config = dict(
    norm_place='pre',
    norm_eps=1e-05,
    positions='learned',
    bias='all',
    init_std_qkv=0.0361,
    optimizer='adamw',
    lr=0.00191,
    weight_decay=0.047,
    lr_head=0.00552,
    grad_clip=0.5,
    decay_shape='linear',
    seq_len=512,
    train_tokens=155400000,
    dataset='wikipedia_en',
)
MLP neurons of a small language model. Each row is named by its layer, matrix (up: input weights) and neuron, and shows model dimensions 128-191. Each number is 200 + 40 x the weight over its row's rms, rounded and kept within 0 to 999.
After each neuron's rows, "fires after" lists the tokens most often just before its 100 highest values on Wikipedia text that the model never trained on. A number after a token or word is its count.

L8.up541,222,175,153,218,175,233,197,272,239,241,240,206,159,171,220,195,194,166,258,204,180,217,156,132,237,258,181,165,131,145,170,192,210,194,222,210,187,232,185,271,144,210,251,288,214,192,218,241,226,214,174,188,223,213,233,160,159,147,257,159,256,147,177,157
fires after: "\n\n" 20, " (" 15, "C" 6, "." 6, " \"" 5, "E" 5

L14.up156,223,216,171,256,253,198,205,193,142,230,118,211,131,197,168,226,247,213,196,172,213,107,167,187,214,222,189,246,135,298,200,184,241,92,135,197,185,220,201,163,197,224,201,205,138,290,193,153,229,202,216,212,230,242,269,227,188,232,167,149,204,179,137,199
fires after: "| " 23, " (" 16, " | " 15

L14.up251,139,211,198,256,169,241,249,169,175,185,168,252,238,156,171,210,170,244,234,91,243,138,250,269,249,190,157,179,178,132,201,199,234,162,99,161,235,194,166,193,217,188,143,184,205,217,154,114,203,199,193,210,178,195,191,224,227,239,132,200,155,204,271,117
fires after: " in " 17, "–" 10, ", " 10, " In " 8, " May " 6

L10.up664,200,210,120,237,109,230,228,291,228,145,167,193,165,220,190,162,226,147,253,255,224,256,136,179,222,236,145,140,195,261,160,215,175,181,157,121,226,199,169,233,193,196,265,233,201,231,200,221,217,234,257,219,230,255,192,167,243,124,185,186,261,157,294,210
fires after: " c" 16, "G" 10, "c" 8, " G" 6, " g" 5, " T" 5

L10.up71,188,186,163,227,190,175,253,236,176,161,183,222,208,187,151,229,194,243,172,83,221,218,255,189,203,179,256,70,188,218,116,233,222,211,233,232,184,211,146,201,201,195,155,232,213,213,135,196,175,263,209,201,258,240,190,165,210,192,168,181,209,151,179,123
fires after: "9" 40, "8" 12, "7" 11, "93" 8

L11.up528,214,208,180,208,174,213,213,206,215,155,213,161,228,176,167,240,188,152,215,155,189,190,213,202,205,174,154,137,215,314,156,172,176,171,202,218,178,206,224,176,206,228,167,277,145,206,253,252,157,299,245,171,216,188,232,138,229,199,195,220,176,171,195,210
fires after: "6" 19, "4" 17, "5" 15, "7" 15, "8" 10

L7.up530,203,203,176,252,161,221,195,187,261,194,259,215,216,147,160,210,171,90,174,201,222,179,124,146,229,213,196,181,80,209,172,291,175,171,213,192,156,165,261,265,162,224,190,185,239,235,207,249,195,182,208,131,123,270,231,189,154,217,225,125,150,139,206,201
fires after: " | " 56, "." 15, "0" 9, " (" 5, "6" 4

L14.up101,180,173,146,207,180,195,201,224,143,211,221,196,189,137,153,197,228,219,245,203,204,150,192,163,145,200,183,137,100,215,291,250,214,153,109,257,151,195,180,194,164,206,187,226,74,225,147,258,152,267,145,223,224,265,237,186,128,220,176,201,232,193,195,202
fires after: " C" 20, " c" 10, " d" 7, " t" 7, " D" 5, "c" 5

L7.up409,221,256,183,239,198,116,156,199,226,163,143,201,197,236,195,272,255,252,198,163,216,162,232,262,205,269,180,203,93,237,164,195,184,197,255,107,164,187,139,178,222,259,172,185,206,246,236,196,138,206,200,134,180,186,249,128,169,186,155,173,179,192,172,240
fires after: "1" 28, "2" 18, " at" 4

L7.up533,171,120,194,232,203,184,246,208,239,214,226,254,211,157,203,217,268,151,198,188,155,169,193,187,102,207,148,207,181,171,231,187,212,170,244,169,184,118,196,210,166,221,182,168,242,182,141,258,178,241,195,125,197,151,250,184,117,203,266,246,228,124,232,159
fires after: "\n" 24, "-" 23, "|" 13, "===" 9, "==" 8, " |" 7

L10.up631,228,151,205,197,265,205,179,207,211,221,161,195,251,189,166,233,140,193,282,155,216,172,236,229,248,175,167,177,238,189,202,185,211,150,175,171,144,209,118,233,252,206,245,220,163,239,173,139,224,158,285,180,204,217,197,185,187,218,216,217,209,249,280,177
fires after: " s" 22, " d" 12, " D" 10, " Del" 7, " La" 7

L11.up669,232,187,153,278,173,178,281,260,174,196,206,223,60,197,191,253,276,191,205,153,199,226,161,190,125,273,176,198,211,206,176,165,207,209,122,157,206,129,169,261,248,193,152,141,169,172,162,248,214,173,197,228,201,177,259,270,175,185,207,231,184,251,264,182
fires after: " c" 18, " Con" 16, " C" 10, " p" 6, " | F" 5

L8.up564,174,140,204,236,241,208,291,258,275,164,190,173,137,200,177,308,138,130,222,193,167,205,157,201,194,265,115,188,173,207,184,185,287,198,186,208,223,192,212,182,181,281,223,166,137,253,141,235,312,220,233,214,159,177,192,242,151,204,211,166,242,275,236,152
fires after: "\n" 48, "\n\n" 11, "F" 8, " (" 7, "S" 6

L3.up677,166,166,159,212,193,259,216,156,199,203,185,175,210,206,129,209,235,179,157,125,184,220,220,243,156,169,179,195,136,230,218,181,196,260,119,217,169,160,160,201,93,261,230,267,177,227,165,132,228,163,237,197,146,231,305,162,166,231,165,165,236,179,205,97
fires after: " | " 28, "–" 12, "." 11, " " 8, "2" 8, "1" 7

L3.up408,200,218,165,186,113,129,173,115,136,163,223,154,200,211,229,184,178,179,162,212,193,161,217,206,233,210,243,194,172,201,170,168,118,220,185,179,160,159,165,181,170,166,193,191,219,174,304,178,195,223,209,216,180,224,269,155,199,242,215,70,278,107,220,220
fires after: "\n" 100

L3.up565,322,110,125,195,236,232,193,191,225,223,221,195,141,211,137,161,149,190,199,239,210,195,195,180,193,247,174,121,242,175,198,229,164,175,237,148,237,222,160,263,184,183,171,208,219,214,231,201,230,178,231,213,145,231,239,211,216,231,187,189,261,84,233,141
fires after: "\n" 25, "f" 12, "\n\n" 5, " " 5, ")" 5

L14.up215,210,184,168,234,256,236,286,250,232,190,190,190,199,300,200,232,282,169,207,78,217,181,162,174,160,140,219,171,167,233,230,154,212,173,134,252,237,189,145,190,243,288,200,148,183,215,117,226,202,172,168,223,177,181,269,204,168,254,224,218,263,164,210,123
fires after: "| " 43, "\n" 23, " | " 6, "|" 5

L7.up335,139,235,197,180,127,230,209,164,196,196,235,219,245,160,120,243,240,124,142,136,214,205,247,183,222,184,228,178,212,242,151,196,165,214,206,146,181,219,280,130,244,282,156,204,192,209,248,173,150,199,214,166,177,264,224,138,208,143,291,172,176,195,158,263
fires after: "–" 16, "." 10, "7" 7, "3" 7, "6" 7, "," 6

L13.up60,228,177,141,170,204,168,188,137,150,214,169,141,184,248,157,211,161,215,256,177,210,207,268,250,256,257,173,222,163,186,138,175,223,170,239,103,153,153,170,218,248,231,210,128,193,268,154,97,202,255,205,153,235,205,264,216,281,239,230,252,145,210,252,213
fires after: " ch" 14, " Ch" 14, " gr" 9, " March " 9, " January " 5, " L" 5

L11.up718,223,188,170,143,217,234,231,223,236,219,228,123,223,145,185,214,190,238,214,168,279,211,133,180,183,105,232,112,120,144,208,192,191,199,110,116,159,191,153,210,164,207,198,205,248,170,207,207,151,222,187,196,240,202,219,228,172,193,269,226,145,180,148,141
fires after: "." 28, " F" 6, " Mc" 6, "e." 4, "é" 4, " sup" 4

L11.up128,278,168,198,225,275,192,313,192,166,178,233,210,228,213,199,219,177,141,225,233,195,150,222,249,169,160,197,122,186,230,264,229,223,202,236,259,250,231,187,206,259,213,174,177,127,239,198,218,216,176,202,198,181,129,239,204,227,260,111,272,173,190,242,110
fires after: " V" 17, " v" 16, " |" 9, " % |" 9, "|" 8, " | N" 7

L14.up31,220,152,232,230,226,275,190,198,243,207,232,278,222,153,211,190,248,146,195,193,175,169,207,290,167,236,92,196,162,263,166,149,265,205,195,148,206,192,125,227,179,231,189,181,145,255,184,194,169,224,198,218,189,202,174,227,201,258,219,186,222,178,189,138
fires after: "\n" 58, "–" 5, "- " 4

L13.up59,236,159,98,191,205,119,233,163,139,214,163,183,254,169,189,236,241,177,159,180,204,164,239,179,200,264,180,252,140,218,261,217,96,273,148,207,180,162,188,261,257,227,214,178,114,194,182,160,219,250,198,201,126,277,249,179,172,148,227,177,188,149,260,250
fires after: " | " 34, "; " 23, " |  | " 12, " | −" 7, " | +" 6

L10.up244,210,188,164,236,234,252,231,230,198,134,207,165,181,233,218,227,250,116,241,190,211,150,112,164,197,163,126,178,80,217,225,166,172,170,145,185,229,218,194,200,159,242,151,237,271,213,129,229,264,201,220,149,258,189,259,220,190,262,170,200,199,177,201,160
fires after: " | " 20, "1" 16, "3" 9, "2" 8, "4" 6, "| " 6

L2.up203,156,188,204,160,164,280,256,204,192,231,178,259,231,232,121,280,154,170,185,142,184,156,219,211,159,196,152,238,218,208,174,132,286,213,122,206,121,257,214,212,232,201,200,188,209,215,167,206,193,167,223,231,127,151,223,225,78,208,159,193,199,224,236,110
fires after: "1" 37, "–" 11, " " 6

L10.up444,293,206,118,197,198,211,221,234,146,245,149,188,126,99,158,224,229,200,302,206,212,171,190,199,168,250,177,210,179,192,213,232,203,142,144,201,152,200,233,193,139,193,195,183,137,178,161,247,198,252,169,197,185,223,224,246,211,244,118,167,208,170,231,201
fires after: " c" 25, " p" 21, " C" 9, " inc" 5, " P" 5, " t" 5

L11.up253,255,168,230,142,182,207,252,132,142,179,238,173,238,169,209,221,170,103,202,218,234,237,203,270,205,189,108,157,145,247,211,217,199,227,190,196,172,196,194,221,153,207,218,210,227,271,186,201,183,168,204,192,85,246,206,139,102,166,228,138,189,96,238,179
fires after: "\n" 79, " |" 6

L13.up522,285,160,192,289,264,134,188,189,212,199,155,167,170,108,180,209,156,193,188,240,169,215,242,239,243,238,115,103,175,210,206,188,173,197,188,180,246,210,176,144,256,253,199,235,186,242,191,225,166,226,181,177,176,232,203,246,192,213,239,198,192,93,193,153
fires after: "\n" 40, "\n\n" 22, "–" 4

L14.up182,174,170,205,187,169,159,256,169,117,228,151,145,218,252,160,203,271,215,168,177,185,158,198,114,245,247,140,261,135,208,234,205,185,142,181,154,173,128,226,254,229,244,220,178,158,163,146,157,239,210,143,184,197,291,292,135,182,201,188,177,223,202,167,181
fires after: " | " 31, "0" 26, " (" 12, "1" 7

L7.up82,128,175,156,211,174,178,335,179,163,266,216,226,223,240,242,217,192,216,214,161,257,173,133,228,194,221,117,241,96,167,196,153,256,216,176,216,210,134,204,245,181,229,165,228,164,182,182,240,159,215,149,247,156,167,229,199,138,165,250,287,207,203,277,183
fires after: " |" 22, " % |" 15, "|" 8, "s |" 6, " | P" 5, ";" 5

L4.up249,170,203,156,220,193,181,310,259,194,224,161,110,178,162,105,198,240,204,181,146,196,157,118,218,208,180,223,228,134,231,219,179,223,176,196,188,160,206,154,236,205,282,237,229,165,153,190,132,261,127,223,179,250,211,257,135,200,185,123,236,195,230,173,226
fires after: "2" 68, "1" 27

L8.up120,246,150,229,279,287,201,278,232,294,158,260,236,182,176,185,225,171,117,222,158,232,138,193,211,177,177,139,205,145,229,306,148,181,198,184,231,190,230,215,185,192,247,144,184,225,176,127,186,222,205,235,234,173,182,207,237,154,243,155,242,158,210,177,118
fires after: "\n" 51, "| " 32, "\n\n" 8

L7.up581,194,256,194,159,189,158,317,229,180,222,194,177,206,231,185,182,202,182,221,214,228,165,157,247,150,248,126,201,175,132,251,156,220,123,195,144,226,97,123,207,224,281,140,256,197,230,203,266,240,185,197,203,195,156,215,158,129,190,282,149,206,176,220,212
fires after: " |" 31, "|" 26, ";" 8, "s |" 6

L13.up1,260,144,199,152,195,132,222,239,161,104,195,204,192,240,199,189,231,192,209,110,220,159,164,154,146,279,192,205,151,270,243,205,97,248,190,166,156,191,212,203,153,182,208,192,192,233,244,176,200,205,210,153,124,199,264,217,175,223,171,213,167,94,188,163
fires after: "." 19, " $" 12, " " 12, ") | " 5, " a" 5, " | " 5

L8.up428,198,183,211,169,199,221,217,149,164,217,161,195,193,199,206,162,191,159,189,158,240,168,269,204,167,250,221,125,93,225,241,178,231,200,180,185,189,260,128,138,257,260,156,228,172,277,213,184,158,153,245,221,159,199,231,155,141,262,181,199,208,160,198,157
fires after: "\n" 65, "1" 13, "2" 10

L3.up636,151,198,187,220,206,146,202,221,136,117,231,200,223,287,194,192,182,193,240,177,210,159,222,284,177,239,214,217,61,227,209,180,153,225,184,246,222,144,152,147,174,271,222,184,179,216,201,192,236,183,304,227,153,211,258,164,203,214,156,176,210,201,172,159
fires after: "- " 12, " January " 12, "| " 11, "–" 11, ", " 9, " | " 6

L7.up552,189,90,157,205,134,246,216,244,235,192,233,207,153,213,201,215,121,171,195,204,189,196,192,238,183,177,247,199,159,158,195,240,183,247,164,178,160,172,175,193,127,325,167,133,197,232,120,222,195,183,141,228,144,277,207,302,208,232,257,279,216,85,246,161
fires after: "\n\n" 34, "\n" 12, "===" 8, "-" 4, "==" 4

L5.up244,226,116,46,293,248,151,188,172,310,174,195,217,223,209,236,251,156,193,202,140,261,197,235,170,170,204,147,179,252,312,217,169,143,204,222,239,208,133,163,263,197,221,184,183,205,251,150,203,147,197,211,144,198,259,203,239,210,204,190,260,191,147,184,129
fires after: ", " 21, ": " 9, " " 8, " (" 6, "- " 5, "–" 4

L13.up137,224,197,158,236,190,150,205,202,195,257,153,172,164,253,133,231,134,255,262,170,240,224,172,206,188,263,199,184,140,219,175,191,216,192,249,178,101,169,144,208,200,250,228,167,209,236,221,173,200,186,178,202,169,261,210,183,187,239,161,177,158,212,270,222
fires after: "2" 23, "1" 21, " was" 6, "8" 4

L8.up236,213,152,154,217,236,227,213,215,217,196,156,236,221,234,131,247,204,208,171,164,184,208,241,246,168,242,155,216,199,154,198,219,160,238,176,184,150,180,162,226,201,165,212,260,211,301,188,128,225,132,203,286,240,135,197,232,172,304,103,180,228,186,229,177
fires after: "1" 24, ", " 12, " | " 7, " (" 6, "| " 6, " " 4

L11.up459,219,175,93,228,255,180,203,172,214,209,173,212,170,221,187,172,204,222,197,156,176,172,270,263,154,228,176,224,131,215,228,116,153,212,232,139,180,186,148,207,205,193,77,133,202,191,140,109,171,178,173,146,203,275,235,202,233,200,231,244,186,178,271,140
fires after: " March " 13, " November " 10, " October " 10, " May " 9, " August " 7, " June " 7

L2.up435,225,184,179,260,242,170,225,193,230,222,159,159,263,182,173,254,202,144,252,126,201,181,171,190,280,147,162,227,164,273,243,161,169,147,140,213,133,190,226,238,197,284,242,187,179,205,152,106,139,144,262,160,258,245,233,184,183,195,168,245,254,189,221,193
fires after: " | " 15, "." 11, " " 7, "8" 6, ":" 6, "1" 6

L14.up226,271,193,185,133,208,231,237,203,316,236,205,161,205,217,136,233,88,175,220,157,297,179,165,210,204,243,171,159,203,168,215,197,222,188,153,127,212,216,197,186,163,235,230,293,171,235,122,191,192,218,175,236,149,247,220,218,197,226,166,100,234,140,248,199
fires after: " G" 29, " g" 19, " D" 4, " b" 4, "G" 4

L7.up299,246,213,178,208,261,245,226,281,269,93,247,207,186,177,203,217,114,216,214,161,231,140,151,178,235,175,246,160,138,154,206,190,226,171,226,238,225,229,203,198,154,200,249,230,225,214,167,188,163,209,238,269,277,143,164,203,134,243,167,254,264,169,105,113
fires after: "| " 41, "\n" 16, "In " 13, " (" 13, " In " 7, "- " 4

L7.up650,252,189,249,175,206,260,246,206,190,249,241,110,153,135,223,168,221,114,208,209,234,208,124,229,161,198,186,217,79,169,216,170,207,214,193,150,157,231,211,181,189,217,236,228,208,181,213,218,248,191,119,196,151,227,277,177,172,231,244,152,201,175,118,225
fires after: "." 44, "\n\n" 29, " (" 7, "\n" 5

L11.up273,302,166,174,200,244,186,237,205,270,160,174,207,198,179,184,240,136,188,226,153,264,187,176,243,272,145,194,154,163,209,228,219,215,193,206,191,165,170,150,249,152,229,230,221,233,250,186,172,215,199,237,235,228,191,181,282,180,263,171,170,184,114,269,210
fires after: " d" 23, "- D" 10, " ne" 9, " D" 8, " g" 5, "s" 5

L14.up105,297,211,223,224,283,227,243,237,255,163,192,266,199,209,208,143,251,171,143,144,251,173,174,202,229,224,188,140,187,268,230,126,142,154,224,132,256,206,169,219,199,284,215,199,206,259,140,211,162,162,215,193,216,219,301,159,209,180,191,278,223,172,214,122
fires after: "′" 21, "\n" 14, "| " 6, " | Title" 5, "ame" 4

L7.up543,184,197,109,265,165,114,203,236,160,212,231,112,218,201,79,170,205,207,191,165,150,182,164,162,195,181,215,218,200,216,184,166,199,153,213,152,222,151,160,216,159,287,205,203,183,129,278,219,266,209,213,162,237,196,308,181,191,166,183,178,194,173,155,218
fires after: "," 20, "1" 16, "." 12, "2" 8, " | " 8, ":" 6

L13.up598,165,236,101,201,234,154,226,159,160,138,134,174,163,233,168,193,161,205,220,169,243,240,282,226,239,256,134,240,180,240,203,220,191,201,214,220,199,131,138,222,241,230,172,176,185,186,189,108,196,217,203,155,200,217,204,229,237,287,247,286,190,152,235,170
fires after: " March " 15, " January " 13, " October " 12, " May " 8, " November " 8

L13.up243,250,214,179,213,230,210,243,189,234,110,240,245,197,163,223,128,213,234,196,151,219,206,139,171,195,178,236,182,197,231,186,220,169,249,233,93,191,174,208,257,188,155,206,180,196,219,167,200,207,202,217,180,194,230,244,155,205,223,149,152,177,222,237,122
fires after: "\n" 28, "| " 17, "–" 7, "|" 4

L8.up694,202,196,107,226,213,107,244,287,284,234,159,139,184,130,83,267,76,239,182,140,178,213,211,258,232,223,245,144,170,184,152,149,194,206,236,134,154,211,174,217,194,195,188,211,178,264,222,139,197,180,190,193,234,294,190,196,199,206,178,247,230,208,145,192
fires after: "," 37, "1" 28, "2" 16

L3.up249,211,103,98,242,258,176,224,233,269,192,237,183,129,194,207,173,85,103,215,208,248,221,193,223,187,242,179,152,205,219,239,168,218,173,187,213,178,215,117,249,235,234,166,194,244,253,198,165,207,176,238,191,150,225,258,216,211,242,192,207,229,153,199,184
fires after: "\n" 57, " U." 8, "\n\n" 6

L8.up198,210,230,115,278,224,210,307,189,205,216,206,277,178,201,219,189,213,178,209,190,256,163,172,186,179,154,163,144,191,199,242,118,202,206,207,153,206,146,139,195,209,265,66,293,181,246,181,164,178,243,218,286,239,174,259,180,207,180,243,167,205,192,198,185
fires after: " |" 44, "|" 12, "% |" 9, " % |" 5

L8.up144,147,205,148,201,248,200,263,196,231,212,224,212,190,200,198,188,247,107,204,107,220,202,119,244,145,279,84,237,157,189,271,189,283,201,202,205,212,186,156,154,183,242,166,236,175,211,194,250,267,230,184,232,171,180,263,190,87,283,194,259,201,228,163,186
fires after: " |" 35, ";" 8, " |  |" 7, " | " 7

L7.up18,295,179,244,196,240,264,224,223,226,191,257,111,191,177,189,245,234,63,196,189,236,216,196,226,235,141,130,166,138,199,257,158,163,193,220,208,144,187,222,188,199,183,262,279,221,214,181,220,241,207,154,241,187,241,206,182,149,209,266,160,202,117,170,178
fires after: "\n\n" 48, "." 19, "\n" 15, "-" 5, "O" 4

L3.up190,178,164,97,271,192,173,193,280,205,226,165,114,158,191,154,202,131,220,180,144,173,202,174,260,170,220,222,192,178,198,210,158,215,211,182,232,179,218,131,245,192,277,229,272,201,189,215,90,203,156,181,265,273,256,201,186,168,243,148,225,189,234,144,206
fires after: "1" 63, "2" 34

L11.up474,224,178,131,248,267,162,244,173,226,196,177,171,172,214,156,161,157,219,182,176,230,179,213,209,212,192,140,134,151,183,199,180,187,154,203,252,248,167,164,171,266,183,150,236,222,281,222,229,204,225,205,186,193,159,181,214,145,213,164,299,199,193,199,175
fires after: " V" 17, " |" 13, " P" 11, "|" 9, " | V" 4, "V" 4

L7.up193,215,80,119,176,247,226,210,144,185,226,288,198,224,177,210,191,199,125,194,198,243,192,196,240,236,213,239,233,179,185,237,207,186,205,174,169,210,139,219,238,150,232,285,185,211,239,214,186,227,149,211,197,168,189,194,189,161,287,183,187,179,200,191,189
fires after: " (" 45, " | " 12, ") | " 6, "0" 4, "es" 4

L7.up319,219,145,183,185,274,173,256,187,248,183,158,184,190,217,229,172,164,168,206,144,202,159,194,163,195,167,141,183,137,196,290,186,226,237,229,231,185,168,158,209,132,289,214,195,208,252,139,193,208,181,247,182,136,213,206,247,169,269,224,196,167,164,183,123
fires after: "| " 46, "On " 13, " | " 11, "\n" 10

L14.up311,174,124,112,263,216,230,226,218,257,173,185,198,234,181,172,222,247,141,182,112,246,189,210,224,113,181,172,118,205,191,266,161,197,230,196,214,277,240,120,199,218,279,208,202,174,256,145,160,221,201,153,169,218,199,187,262,195,200,104,252,206,227,165,146
fires after: "2" 18, " (" 13, "1" 11, " | " 8, ": " 5

L14.up509,251,144,123,191,202,236,199,273,218,198,152,217,168,207,133,239,208,183,237,149,213,217,161,186,145,179,272,150,147,178,199,182,168,209,209,157,227,141,249,247,218,195,211,155,210,209,86,192,144,221,246,210,260,176,181,171,174,178,135,212,216,194,218,182
fires after: " in " 25, " ch" 13, " In " 6, " ob" 4, "In " 4

L11.up313,218,163,94,241,233,121,129,153,225,228,132,247,138,249,192,234,173,174,193,192,205,225,204,185,212,265,139,246,221,207,140,211,256,231,173,149,183,199,157,237,307,183,137,198,170,242,172,157,242,211,212,202,181,169,191,237,193,246,266,269,254,172,183,216
fires after: " ex" 18, " sup" 7, " March " 7, " January " 6, " ad" 6, " April " 6

L8.up393,259,225,208,214,169,197,241,139,204,209,196,270,222,213,178,179,251,158,197,199,204,152,215,221,227,219,165,177,177,182,145,227,181,211,167,183,200,158,160,211,129,214,241,293,254,189,240,206,157,150,189,229,158,185,199,164,156,211,248,139,215,176,236,230
fires after: "\n" 22, "|" 9, "| Total" 9, " % |" 9, "| A" 5, " |" 5

L7.up501,158,153,222,169,211,189,250,190,231,161,184,163,152,230,209,253,218,163,197,211,203,203,172,228,201,172,149,178,137,287,295,174,298,233,158,162,193,162,195,172,270,186,225,220,143,171,103,230,230,199,191,201,187,163,197,196,142,218,198,141,177,201,216,140
fires after: "\n" 66, "\n\n" 9, "-" 5, ") (" 4

L10.up582,210,196,180,253,254,259,245,248,265,216,147,265,162,224,210,202,242,181,212,138,190,185,221,171,147,214,175,169,168,183,246,187,278,145,186,232,219,210,228,178,199,222,176,201,195,253,122,151,154,252,221,254,224,167,194,210,202,270,110,227,213,165,162,132
fires after: "| " 21, "In " 19, " April " 9, " In " 9, " Pr" 5

L10.up386,213,136,162,130,266,209,240,233,179,245,185,218,235,210,207,224,201,148,187,221,189,237,226,218,164,159,241,206,234,210,204,229,186,241,201,174,146,102,159,198,201,194,157,223,265,216,174,197,192,216,300,181,186,186,205,131,161,296,139,209,168,166,248,148
fires after: " be" 17, " For" 16, " en" 15, " or" 9, " for" 6, " En" 5

L7.up691,224,176,178,158,167,123,261,201,127,197,240,196,171,230,228,124,266,220,223,223,178,192,235,172,230,236,146,230,100,188,225,215,169,196,154,252,197,154,220,231,145,188,190,207,185,251,203,183,202,248,200,176,90,229,176,143,188,228,149,198,176,187,108,154
fires after: " | " 54, "9" 4, "; " 4

L11.up615,253,217,167,207,136,148,221,217,201,197,152,151,124,242,168,170,295,195,214,177,229,169,141,143,169,235,168,195,198,135,186,234,192,180,183,225,174,212,160,174,197,210,202,153,279,214,172,228,174,106,183,196,230,167,206,217,208,226,206,179,229,217,222,175
fires after: " p" 20, " par" 12, " c" 11, ", p" 6, " Par" 5, " comp" 5

L11.up173,221,216,199,130,177,227,260,189,315,108,182,251,184,219,184,204,134,181,192,109,237,232,249,190,188,191,224,176,194,174,180,191,237,158,189,132,181,160,235,206,285,171,226,225,140,255,152,163,171,166,210,214,156,189,191,199,154,206,150,150,163,238,235,174
fires after: "–" 59

L14.up166,174,200,179,130,208,204,271,154,147,187,206,245,252,153,151,254,229,160,204,130,190,203,285,175,251,189,124,226,222,160,230,187,196,153,196,159,184,204,260,183,189,319,222,238,191,276,193,205,169,152,229,136,241,235,223,218,196,217,179,180,156,188,230,99
fires after: "," 21, "| " 14, "1" 14, "–" 9, " | " 8, " " 5

L11.up70,250,143,171,216,248,227,221,146,225,182,172,248,129,159,234,132,187,138,173,202,206,224,218,277,174,253,141,134,239,236,180,197,210,202,134,204,260,184,158,218,231,274,124,151,218,282,143,239,211,158,200,137,170,204,244,259,203,193,118,161,226,188,215,159
fires after: "\n" 59, "| Total" 8, "-" 6

L7.up412,232,153,228,232,220,224,238,249,256,203,172,201,163,188,187,226,176,177,191,228,219,206,219,243,183,150,153,234,150,181,252,218,224,181,186,180,204,233,160,198,192,256,175,172,185,132,135,214,239,201,161,240,183,243,227,225,108,242,209,217,200,107,302,201
fires after: "\n\n" 48, "\n" 33, "==" 8

L8.up217,283,160,186,229,282,209,213,164,239,191,187,237,129,170,200,133,191,104,175,178,195,208,178,235,195,217,168,150,206,216,320,184,179,199,208,174,221,182,194,189,211,322,187,233,236,260,218,170,209,121,172,155,159,183,236,223,191,211,163,230,173,159,183,124
fires after: "\n" 50

L7.up227,217,181,163,126,198,131,226,190,149,196,234,171,186,214,198,149,239,211,208,189,175,200,142,246,239,233,92,230,136,180,280,274,124,236,197,193,191,122,227,215,124,198,255,198,175,261,224,208,218,259,217,156,106,193,214,185,156,231,136,182,215,193,173,224
fires after: " | " 88, "0" 9

L10.up15,200,150,189,206,141,222,259,240,292,127,253,164,193,198,221,241,218,127,197,112,248,197,152,270,300,184,178,158,216,160,208,203,139,209,117,160,192,207,239,160,184,191,174,233,253,253,142,168,196,174,260,185,240,207,234,153,176,177,197,153,276,180,273,220
fires after: " G" 20, "G" 12, " D" 12, " g" 11, "D" 4

L14.up362,172,250,203,154,201,152,205,173,139,225,217,146,256,227,123,206,245,148,192,173,161,148,182,166,248,231,225,223,211,272,299,172,212,194,214,209,128,84,210,218,193,204,213,234,192,153,173,153,200,249,185,215,170,279,256,164,214,237,173,247,200,202,229,193
fires after: " | " 15, "." 11, ":" 11, " | +" 10, " | −" 7, " | –" 5

L8.up734,158,247,199,187,167,245,310,162,153,175,193,185,211,219,178,261,218,197,159,165,215,205,180,204,157,178,132,183,107,251,216,138,246,173,174,168,170,200,152,131,211,188,179,283,191,270,152,174,218,146,238,244,221,226,202,188,82,165,235,178,217,207,180,176
fires after: "|" 28, " |" 7, "=" 7, "\n" 6, "===" 5, "==" 4

L14.up316,225,166,142,198,219,225,211,240,239,147,171,234,213,123,146,265,190,206,223,127,234,127,202,235,197,239,224,209,153,156,224,207,246,136,226,191,267,114,176,215,243,271,178,184,155,261,112,170,186,218,231,209,275,205,187,225,191,160,161,224,174,208,282,142
fires after: " in " 26, ", " 15, " (born " 11, " In " 7, "In " 7

L7.up421,196,203,151,257,151,247,221,219,236,164,137,243,249,195,202,304,277,221,225,97,188,176,217,191,166,143,182,182,240,191,203,223,189,209,199,237,194,160,223,220,185,193,148,221,234,248,179,210,150,226,228,167,275,234,201,169,200,187,72,237,242,140,207,188
fires after: "1" 38, "8" 16, "4" 13, "7" 9, "5" 6, "9" 5

L7.up152,241,182,216,199,244,229,197,196,129,172,303,176,141,213,242,187,279,83,186,185,167,192,206,197,137,318,109,214,117,204,206,177,167,157,202,195,188,184,212,187,190,176,184,177,165,296,181,220,269,279,230,119,133,180,194,214,139,221,192,191,166,152,184,215
fires after: "-" 22, "\n" 16, "|" 11, " |" 6